Weights of a small transformer language model: LayerNorm before each block.
MLP neurons of a small language model. Each row is named by its layer, matrix (up: input weights; down: output weights) and neuron, and shows model dimensions 16-271. Each number is 128 + 24 x the weight over its row's rms, rounded and kept within 0 to 255. Numbers have three digits each.
A block is one neuron, or neurons of one layer that tend to fire together. Before each block is what it responds to, as a language model described it from the Wikipedia text at the highest values.

Responds to: Section heading closers. Closing == or === markers after Wikipedia section titles like History, Reception, Production, Game log; weakly, mid-word pieces and verbs like raised.
L7.up129:125138149061175145095097162154133115118102112072132108142080118146092133079098139111140142170117142167137136134116117110117120106134133136133131141165152064152076088138117102139125119145113141116147119126150129121108142133100114103129120159107138147122136146121196090166129126139094149115102128110127105155156140132164122133137097188144155117131131120162093160140125121138116135139123120125091133138117145111146148090132114152132110151121168156142126166150117089095074132140136103107141110159157119139144143148085107125133099148143114111144146080102132149096117117108088177121097165104119146110085136075170132113158118108127112141159131106139130095099123122122129143102125144126120129106156087156107120137138116146089155135107124132158112125135150089159098145126141117
L7.down129:100108153123160106096112130145149125135148086135104170128095087102080114127146117155137130136153094148102142172111131132140094139149154115153119107172140125111121110194154128149021159142143090142105126128142147081129138150148160110100126105120141134136147121132102111139134168102106141126115163102149139133160123142135117140147111159151123123157121171098129138142157108158111135120106137152113131124121158137114153108112125143092139158140133109142123107131128156152095154118102149114126158131127135143090148162090122125150071149142115120138134117139125128133138112118127126139124159104118158090150132148163138154133112111155157100128138122148103124122108111107141134128123108100125086136116113142095175136155123117126144123145152150109142095097154112122141086163133135
L7.up232:159117124127129107114109135122143141116119157129155106133110111129113110131135098117158150160159115111107110123112151134125131106121077146117079127100101121132090089143161117097150142137170127170055124159162138146122148123129117152167106104143105144138135129112130086173145143141118104177122151095142125132133125146148082169118131148124161078115100175151158144134115097149116103126135111123134133116089124113144109153090137149155143173189122137142101114094148132148128164117117133176126135157142103114094150130151108129129096163162132138133159121102157152131116132118145124131108141119145142143132103134095110112153120113123159079104132142173122125139099147142113135130105140091136186151176200143119177121151119103103153120112135124099134124108119082116111168147128098
L7.down232:165143120123119145137107137115136141100123114113122117150137104124065159131144104144107146137116134133144123122131111117136103111128112161101116136108110127162095109201135131111000143095137132156110126132149137147134129098123129146186120105117126145135160112140110118152146113128105126141128201090127105140130166121122104165143130150135168094153094129139156153146125131097133125154131123169146136121100143116156125129104132163131138158135136135139107127123156112144119134117123102149126134140144120108097106153116145107082119138144130141124144104106128128141105153147146149156076144128158132108134117112094109062123116094142149126126121109135136116139107131120145138115128111120126135146153146125145146128159136154107152129092140106119137147130136087100118134135111121
L7.up1111:126120126127136152117092101112115160124089124112162099180125145096102146154141118083145111139140138149146110117102104079145141146144096146112132118156159114101144119131151088100119119117110133153115124154164126206111135125097165153169140143124122131118160117135121155152187124141129123093150159113140127120135171159145105151133099109101151102125089181161152134141164143110106120103121150151154115102094141120150112142119141107104125182150128169111134127133142125124127152147142103155105119176143131164159166139123102124093142136133096104131166109114160106131136169135107130130127149118151117123116132116129150093142108124092143103170101128139125122134067118131142114114092116095164135113137151130088163119120110164067126157113139134131152128138142126115105169149163123
L7.down1111:163119119118126123137103137127118152112119138113149135140191129139055144156150104126134126106114138140141146134122113136145125137136138133114112123106120087110116105245132115125000118146130136132101118119114129109130125112127131134202114114146114108127146126136104117133145117134105139136129175128122120145140138127147121142137138135130125127149089127127129144132133126122111123106129140145144138116121146107119135125099147148126136158126138131117140118128116126122123123124129134148138137132139102126134120145106122083119132116136137128111130121135164133124110176137147114136110135124142140117118123122121106100125119090126137137118152113139150142129122115127134123139137137118116123134143134124145121113130137164125142142128124106121115099122102111128102136132147112
L7.up1656:159139111144144132114103166104133152127129079079157116146151138100140137125144090135153136100104088110117134151122114159152109103144104102113068117097093089132124111125096088100111119098151144147083140148146143086098144142163150162165113109133131160104187173162140111198159149167137146128127153103143141153104137099100100091172100094141102112123106148132165129118166112145115102148153079110114123127144117135178127101112106124139125120188122145107116068137121089161124149088151122143137141167134094131149153085147145092129105147161120138123129162105137105128067135153069151116149144114128168043163132115094120119113128104141183144153097141134112129138118138141138145139099141143137085143146187119133138113102116142122120112121121161157137122160097119124101168148125136
L7.down1656:143143100141132119151117154112142132117118123108133147118128122114092129150133142115126147096126124150150131126117119127121123117112142097121099164100122082131120130218133109121000126109093150134121100100156121118128131123135149130159125129110126106126135131127118124149137113141122141130151172098156115165123128104130135123142121130164146114112124161162132154142138134096125161124107148151146137126110136125151128138106104142139143127156162142126153120129133113138148133124141105140104152118162110134118096140123153093126113156146126127152126103107119112145100137133109154124137124142116119115136121143111117082122098111097104124130115140140119128112132100094140159129122140147114117102152145116140120118153151146139125126106108134135131115136104091097126149174138136

Responds to: Section heading ends. Closing == marks and line breaks ending wiki section headings (== History ==, ==Reception==), plus clause-opening words like that, where, of.
L4.up18:135149094097145139125095125131144093134135092145161126162106130120149133139101144110132078116167115131169101161130096120121104141134162125112125133109122170138146119111121176131118126161132116159145098148115166099142107111118132103148109123137111124166142156157115134126098121164134118132098132133102134086150116127146151119165161130152139143157161116092101140126106134100135127148099120136191151143102148164134093120104140156114146120147121137120085166150134120127071138121164096087175119121101136095144067148096122112138098104145114132109112151163141121142099096132097145106138108115131128119168129126134092136120126094118150104109087088100152141103154078107152108131146138130040104110120138126134138135112148119118145139165122060112146086123125141085104155144165082
L4.down18:093121151147106098136138147149076141153121164102127121122158111119185117115156130120113121101155136135126119121146094137118147136133108135168159122136105135086116117178147150146036138130121160151104108134137116159136157092130124166158107165147143104128138119126130127078147132147124121152123115134181166136104118107111112096091157131126119172093119153158126093126149125106161160139128154124082131111126150163119122119093147094151124146166156122134155130150120090123125090128085113087131081170134166133135091150133141124172168147091156103125112130162115129102147102114137136100100109146125181125107135108108119138109136125112110135119136121143150165092079134137138116083116126108140160090054088125115127158119130081115106109093130120170159097127138102143176130109092149
L4.up1658:130110122101195142137124097101143109131164149181160152144149135069147126115124134110114149099126104129127099139118115125131095151130130130153134142163120117125129110134169092146106159146095133109097116125131110099077140115086142148166127082156117162133118136111118139147132140131083150150096120110117075157114115086118111128130142147131134104143133148156154150161155118151155137142123101130139146148141164120112111112142120110136147153137123150143159121092140166133073157134149114128144165139111096132113145101147184095148099161128132171100138146115123111121134152106127114147099121114157181123139148142115145160134101129127147103102116123139124124134102105172140096133134149138123145137086132160129110148123146093127115175149100095156151094138106133106091153137145106
L4.down1658:107125144099108082117104127136110126137107119110106111191121147139114131099128165114113183123112154131147129153141156138153188105130166149135160111111132152160219148121114120108052150126088122134143136133112118115121129144172109148146172152105177114179112127101128171108123151117128140141129114200102181140115145161108129167088132097109118126127147196152085093131141135118107129154136125140131077127126133147139118121122100125126112132128148152139101142136113098138162124156133126138076090167150139133193150132164131143153114116118147122114127111132086155101133120082135158107116118129139156124101067131157148126166110140110119140114096119150104113108144167166094139089126086120138151109126117141097153106087098140135113117144160117108130131072150078125146136120143081
L4.up2136:128143121101128139150119159139104121111122114161137113142127141144074135086146149134114097119118162142155117098118131109132125184129168192110123161102102129136137126136129099150103152133116104150123161159147141136157108169122097124147097081146103120120151081122116142118142127164100105162078136123151127128110105103128139127120166158086153115141153134119123142147112094108129143131116095141130128143133158130109059105136101105111120146120158124128099130150136145158116144128141117117115142147092108109141139142116135129160101098087143183122113164135167171157146107167118116136145110156138133106117127093123107161100113066127147109121154101116149144146124100109116136135116128133113115157116155134146147128159144108128172160118156107138107159137157131148098175134158086
L4.down2136:131169146101126117162126083136125138124129122135111121129164147107148106126112143135110090133105173112110120114131147133112139134126148115121150183135117181179145103145108116126069132128135135128158128128114167138082175136125130116211151147138153106181131153109129107164099116133111144142153088109132108111122117116102101130131177124100106156115160128114114116146149131131160154127132153132097099150119097122092140120182144079111151145112135140121129097121127114129131102119133134130140071117170124146121125154122135139112152150095122112096120140105116123124178111112147149131115116130108169126139127091138113142120124106110114131101147164152116167161141103165112127054134123120130077055113139132128124081117126123163156132123125146156100092133153107139147165118134145
L4.up2439:151114146124132129145118105108123132134116163158173141135121164086147135113155100108125160099063152142162085127103132127109131098106106119082131086107151143127063126109137127145123164130098122136089143145144118106136110153114162137179122077132110152179125174111127159142142135129127138159135146044147123111174106114118145100133122150097158136126123128144139140127141137137107139138105108150159146139125136136123141153108086113090121109119146179112106117121114162147167141136140114109148131141139100157121091133069145068112148179141112127133149093129115134148122142129139149127145139158122130137109114115099149080158173117131158086143153137125185104105154109149154120078125096143112124115117128168116147170130087115112142160148113112122096148119089105105116085113168103
L4.down2439:145105129112093084187097142109130126120143109115092146107122154151120144105125094110069120106115140135145095084116113122155145126123121142110115102126107133150097109165123136137091137108098131129145122169138118149130120128109128120122107197133168110128148100128087127130113119069107113110097144132171170093115160154113139156078119096060107120116148110072125139166143163096111128143128141133125129125102139118150173123102112121132121144151154138163103116156124104153142139087118161163151137166109131128098153116138120088119165157111128128114111111085123076135150173096151139087103127121121108115125173142126146125155101102114149164090124121113158164135129089147122136108133126080112134124121124144119112158124100143134086162121143122141134116083162142150148142085147154

Responds to: Field or function nouns. Nouns naming a field or function inside organization names or before a role noun, such as Management, Preservation, Records, railroad, music.
L11.up1646:147198077117100159130105106116153144116120099127140165156134103112119133154139109134133102162099141100173075115150146108135133128104139127088162145087133125136080131101150158090143156128134152132135161093142129098154109118134119101151138143146147148166128148102081088108088161112092127131134147110129110126131116125072147093135132157149140071139111151128151138146130115088201098132131154142146150150092084128121107155158121129111143150141157153117143132140129106114156108124133130095136094123102157092115062093114160104137111089163103169138133098159082081123133187174162125148099143165135137109138120135116150133068142090139151103076110140176102123112117068102133192121129104115153113119140168114153155156101143068104163115141141128126118111158135120128122133132082133
L11.down1646:147146130115126120118103085126139124137196141102163145160160151139101123134167095119111130135133189129104119138149126090167137103136183095108130172117130134101141140118127129166126112139159141098143126085111089112091158126120154127133137125159122118113098175140103120143177123111119148152141122094138126083138122112134166120072146117150103125100154120133121141105137179073150145153118140104118120154103125113104136116141133087125145099135146139156178169159121123170113160114130113113074093132166112157152107136083111113142150101126092131155118151072108098149131137133176151110104148156100126125172121170151149103138170158164125108108140094157076111120178106143148181115100141091128107096119123154104145150133155091140119148116122169079144144138130125084119157097113155

Responds to: Inside multi-word proper names. Tokens partway through or ending a multi-word organization or title name, like Liberties Union, Air Force, Drug Administration, plus inner of, and, 's.
L7.up230:124152091120154151103095129171128162164176129151093159162139115098112149125137095108120141147139133113152105104147130139152129129104119134166126136141128116105137125141138143105128123118122179131107151140096142124148108126115163134144109159140151108167152112118139128108081098135135146114069111134099132114137119124123141121096107131171166158088115165112126162136150125112107131124155171102137122085071097085128138108150128134116135155127112139149119131129159143209082131144098142117143139094127164146115136091105165097125144096120101179126105125118146127134086145111199136154143161109108135118123132159166104132116116111141124126117096104085144159109138103168106144124093156156124159118108148167127135147125094100143148156105178088150089143127122125144144100136131101
L7.down230:110096123125122122111075128141138121102145130131141117144202119164135129152098133153119178104118112132142126108145150122138137118126141146138123108118103066132101118123101111138129164127157136099126123152120084144103115102143138155161098157168094105151138128154113084138120085135131103178150142118119143095179119141165138138126129094114117152111116143108116134164156124108098146125113188123156181121140098077144119075132111124160115149138116091167139145130092127090138177143141163116130115140106181135145139144111095108139110106141139124117133104125119136104125116097145149109083138125136142113166107121117100136152132138157144145103135153104124129136141154164134157116147158150135167153173124139140118112144109132153155163105119125101105145123085126161144065142115166
L7.up865:112188062165135150137086150101127178203104139110178131109153135148114145105105095095064110126129151135144170119128114144119150097136094108145138120092109153192146145107136103089127109155158145118119119142156139148131121134143160175138154120127124144163166116098133120145140135122141158100107117124135137101148098152122114082119112154114123091101091142133124130118113124125150122151142110128156118094091105120156126150095137113127110209119121170127110117127142148122141146154124105187117123126138122155103163089115123091150127094119162120134122135077088166144108172119121142134101107090159135128157116134122110151133106087141143127132130134144084101131088099132154117104115136147102127111107167168117108158146114108123114130060133107132115128130097113121149152190157074
L7.down865:170120123144138084124142110137120177105098124155188130099157134133117129139092118103118141133099145128182120128116086143146156122137155152133186102122114138122134141125128126134152100172098100114138152161124113128166125168126128128124175143119129129137126140100116127156160083121136156139147135114161080148113124151144116126090088122113122166136108140156091134129172119078123174136125139114124187152132147158072123159139085144163107107179151123086143157098141112140119140112134143147132108121132144138124125100108151134118098116163071107117122135128091108159122171125101138152127094105158140106138118110103099106098150175103114081140121150126122125151101104146063139144134148117069124153095128095114093141161125169154139092127107126139105163150104168152123144148154136
L7.up1425:093161144137114145158113112134102151177144187141124091130158124130167135132155173086143112158110112142146099080096109152128141121131147087146139143087167109151167149136168118120119109132150100166138137108163110146112159143139107109132074160147177152132156121127078125159133160126143156124120146133085142141147174130106196088127139138149103116126127140147111126119162116109153106122132145122120085144098114137107137158125126162123128099126135154143104092153141140139115141157102143124123112090114068099152102141133165113128138118146172151132149129085131139152091147147143143114149187103161141128134137104116105136117111145127121117102090125140102124125097128160129123139120138137125141076118156166182170148163147105130121091150166136127108126185144115105116126138127129
L7.down1425:112177149139144110114115136158123115126109095141125103068110140122112106129114138147116131127099135165147106135153144120138104112137132111095145126158144139130145136168141131142077120127130124155169143135145134105109123110115132113135147139091158187126064101119151151120162144097136170083148134137113131109120108114127140147145160104115098096161150151128109120148113139154112127181119108193092132098112173080165123125128109105094172143129106117163147155147149104158126128137155136153109099146123125128119160160123121142127166159110114104129138120124170126090114128123119091155148089096130091122079126116112136150132134105119112074151101146107122132158125096124101161122135129096097147145164159201118148136087104119123135127152141081143130087116122131162080193125156141
L7.up2385:133155103139117173123063131149098142143171147132124141130120115126106139116146110113113158114139159181140068146114151122113125160089114123095159138079091137144114147088101127151168144103131138103122164141159128158107102147075129137133150132142111119175118134150132084131117139137086134085108108161137133124154120137105119141168132125103120134100122093127142106128144119122159122091122118128162119127065123143151117153115154135106110151081126105119160149159126121082145083088075100144115100136094161167160142133078146114125139127121105155134117132124082157151139148145167160167108114102111108128130085126125141141113131109127143138151120125163118074143114090108133162138110164136119140096157140129118187124123126106094137129121154098123099124185102105100149126154151109
L7.down2385:143127125118156109148144164109159143120119160097142090147166117117106170136113113092144123153151137118123132169145110106112098107160126104133126136140093137129189124133124132124135121129156146134141122138105108140136120117148152154141119123133118181135116136158113129120178099090152160161129126113137120119122126157095172117121110098096132145160111092159135136139118178129148138090175161099116109105123110139100163186172166150160131093139129114114170088070124120120147113126144130159127123152188086146158106129114129126148138110102123124129129139147157067147127146164075122111150102107103139080151141117117129151113143103125146132131152112196156164109129132147127119098112165131158131131141143094121128128180151133175140126100092116158121067114093156146135125143124110

Responds to: Function words in titles. Prepositions and articles (for, the, of, a) inside multiword titles of works or organization names, e.g. Tales From The Crypt, Menuet for Emma.
L4.up666:119141123144144173164106190112062197107113083116121137151154127130169101129099152076122164112143160165155147139102081140112096099136166109112112153146103118143129113138130102082138092084152133132110121103154171152122154105126141124132161106121128138100097117120147128144171108141157121148152111116122114115130140120146162145120123143139088152136135111179122088163149124119158145096120145099172133096155157111117126130117147108110120132139074140197104127116120116114145143163189120149146157119132123126139139080108150130070175105119116120149150122106168103085147123107144163146133122126135095135137137143126140133123099115095145093132145110125125130109172177108141176119142139119171120098149114180159153181130158120114150168128126099141090089109125153094141122152101100
L4.down666:143129139167139094148161149115134121193160134138143141137098194172147141119113123146132117127132126139128146115109135137165124147106117069120100099124133172134085100137089139135072114148146117152171113128106103107119129133185150119150160142133153137090073095120092074096115131136147154106125123119098138136147111090108137165165148124094160159143146141115137112072150137137146123144121145096128136173146127160115157147116130145106147119102084152126126142119102111127114104093110124178113109100103102144106193141114119111110114137139144132118115118091129135137127119133207105116133140147138110127116137146086164121124136126169134115129130144089167133156130110096098093120107149075134144123110141152124134146118078108141101161149093100097112138148074144167161144107113166
L4.up842:115120128130155121124124149127136106139154073102114143133137164143135136161107096147143093138111124154173126113128100114143095120129128111142156132157130100116112098125139133113139097125160081133133091128106149098158151127086149130183120132132136122147124132127145128104136127125131147122092152153152126124119107153140171164126137128162140143133120138127144152174121096162101092139084114133177133141147139131090145132129109117142129119166090138110124152109176156130148156161129110141154121151096102105108117102092166104096143114143095097105136116134106181139086125117145145188098104136136126173123103161076108131148095153114148090162113089142158129185113071115102121127136120160091127100132122145159152141085116147085126162131165114162136084111151108114142109144139096
L4.down842:154156113143137149193086182113131135148132128146123108129144130147129132124081098167132129131121084134121104109125112096115100168135090126100105147121129167122098110122133149121141098143146136136141106145139156144131151123147132134141109099124141122117162133125136132160112116119083152089158106111134116110169138121113077167149093139145132142177146142133113095132112171114114156167119112143141128134130141145138140095134125136138107123113143179152157128133163129156153173107130117122127102113120092141128155122142123117116143145155156103168121171136141134138124156117124145147106138167116155150143145144142094178162108112136125173142079122140141139158147144148124123141130147179078127129154121135122135154144122140146125130133131142147117091096125103147119126109136091
L4.up1421:117148161162141166114122119137179163154111112122118162137126084166167153123114135123093114149166137118112113109110092111114140092098090102121167096148099114124108107135150143114116123101109109173155169141184133103092130115122188105141118123138177136110200145094149096139123120075175169115072104130124103107144082150138117131174154117085120136150073152124111122107144129139147142141109112113163130075129152125096120125110109166140076134151114117121114145089158122128165125145117120116115117133125121150137161113092142110107151152126153100112177108140165090088122137118140135145077063101138105135119095102130126136162106122170112111130113117150124114128135101143171142124143130145132114115117110115137147141120085131095131148132112132138097123105090105103137108190125085
L4.down1421:158166151112148130119125134125129139119100142094117098098141107089159150160099118106171150091138104160132161095146120174140127163084088135154154090082152159151187133117099126097133130109132099117129135135102151125144130148142108137120145125128076119141092172164103127100146097173112140139169158137130130130102131136145164099125091131141136130065167167148149094160124144131129115145121153136112162175132153151089139132108095128129138135158139156125147130155170087140116119108111118135144119155140143092090088116127126118145171142110120124110082112138123156178112131078167149158116203149141107138118120155115183087137156114114114143159114143082143118106115146122119144105109107143138154142115094100135090160105111101132143134117154089116176131155099172139157116149122103
L4.up2054:108164113169121136116123148146139143107119111081119144160103139109109113143114137125129132150138162132133064135149102077102126097114128099091090123145139080136121123107147117108128107085130125124126121168129133168111140111136126142114153161138115123099142086129146122096110142120138120118095111113115143136091112119114139132139137124075156137117133105140132123078136110093164111157121141093155147093119127121124136146107143147143102158136133126164089150127146155146104112163125118114109111134087134169114093137113139113136092136109075138121139123170132131086103132107113126138137097154151133137089130152128119154103128144087132124116145159097139140150096102117137106151111127103092122117113107121149127100174139137102163093113114117101116185147109137096104089116107083
L4.down2054:130122152158105148105125149114103144131105155137142117099115175141127121146136123173107085092113131115113150116136115164150158159117082110149204130158100115103156125150134143132076102094149158156134089167139133138109128107158127134145104107104090096135078127121111110132127117192077166120119149110114141100130166131121088112091153131091106140121109132139143107151155095124151076157107122095162069127104139122127163129118143048127128164181112142135175107141132133136110150122154126099168131154143092115113144146137116172102126101099118133108123157081145121138163109162147123165099169087111138110139109140112176099152125084166156134108109135136072121152141079143158120102110134110142132079110091149102118114124112130133128162148145127112111108112160140134152139104113107

Responds to: Section and paragraph boundaries. Closing == of Wikipedia section headings (Career ==, History ==) and paragraph-final periods; weaker on verbs after was/were/now (moved, crosses).
L11.up1048:161127107115110151122131113141128143136118136078131066115120119074120147118138083134114181135129186088114085114123135104140102123113114117164106122115123160075140096141119106104125146120148168112117052137108140136140147126132131129127137130148126142165150107140066116130096167180102113171122097106116121091148149081137114162088178138082112127121124088128151145158131142109137127150105166123108114134077107138113166086142124188128179136129126134148138142120150133185117175154151141095174158130134107200144136139080175143119124159144112155103116177108136121132117163072130140171132117137115136075138140084114133108157113144107138118151130103108135120149112136126106128165136148058139141111135143132138169153126132163112136107133095110130122111145121112093086162110143154
L11.down1048:139122101111120135138139105132136109123124134130165176097163139147165134117059146124135100132169149112112121132134139133121091116094095136065109125167120125106142150021108137119242074141151108120094151132152106107124124131131150085138140115164137144103115138116149130146128125137110129135118117138142134147108147150101147132157070104102117165150148138125098110159148134113141122103108111126134115152105128129145142110194110138119124122121113154120083130138123101120132067133091125120115118117100133113122105116138132153119131113122144109128144102119122148127093103164124122094154103120125094157110119161142155167177127146172091113075129125143135096128112135136135111130142099146123141168132110122130150132134128145195117166167134157140159143162111112092106080108147114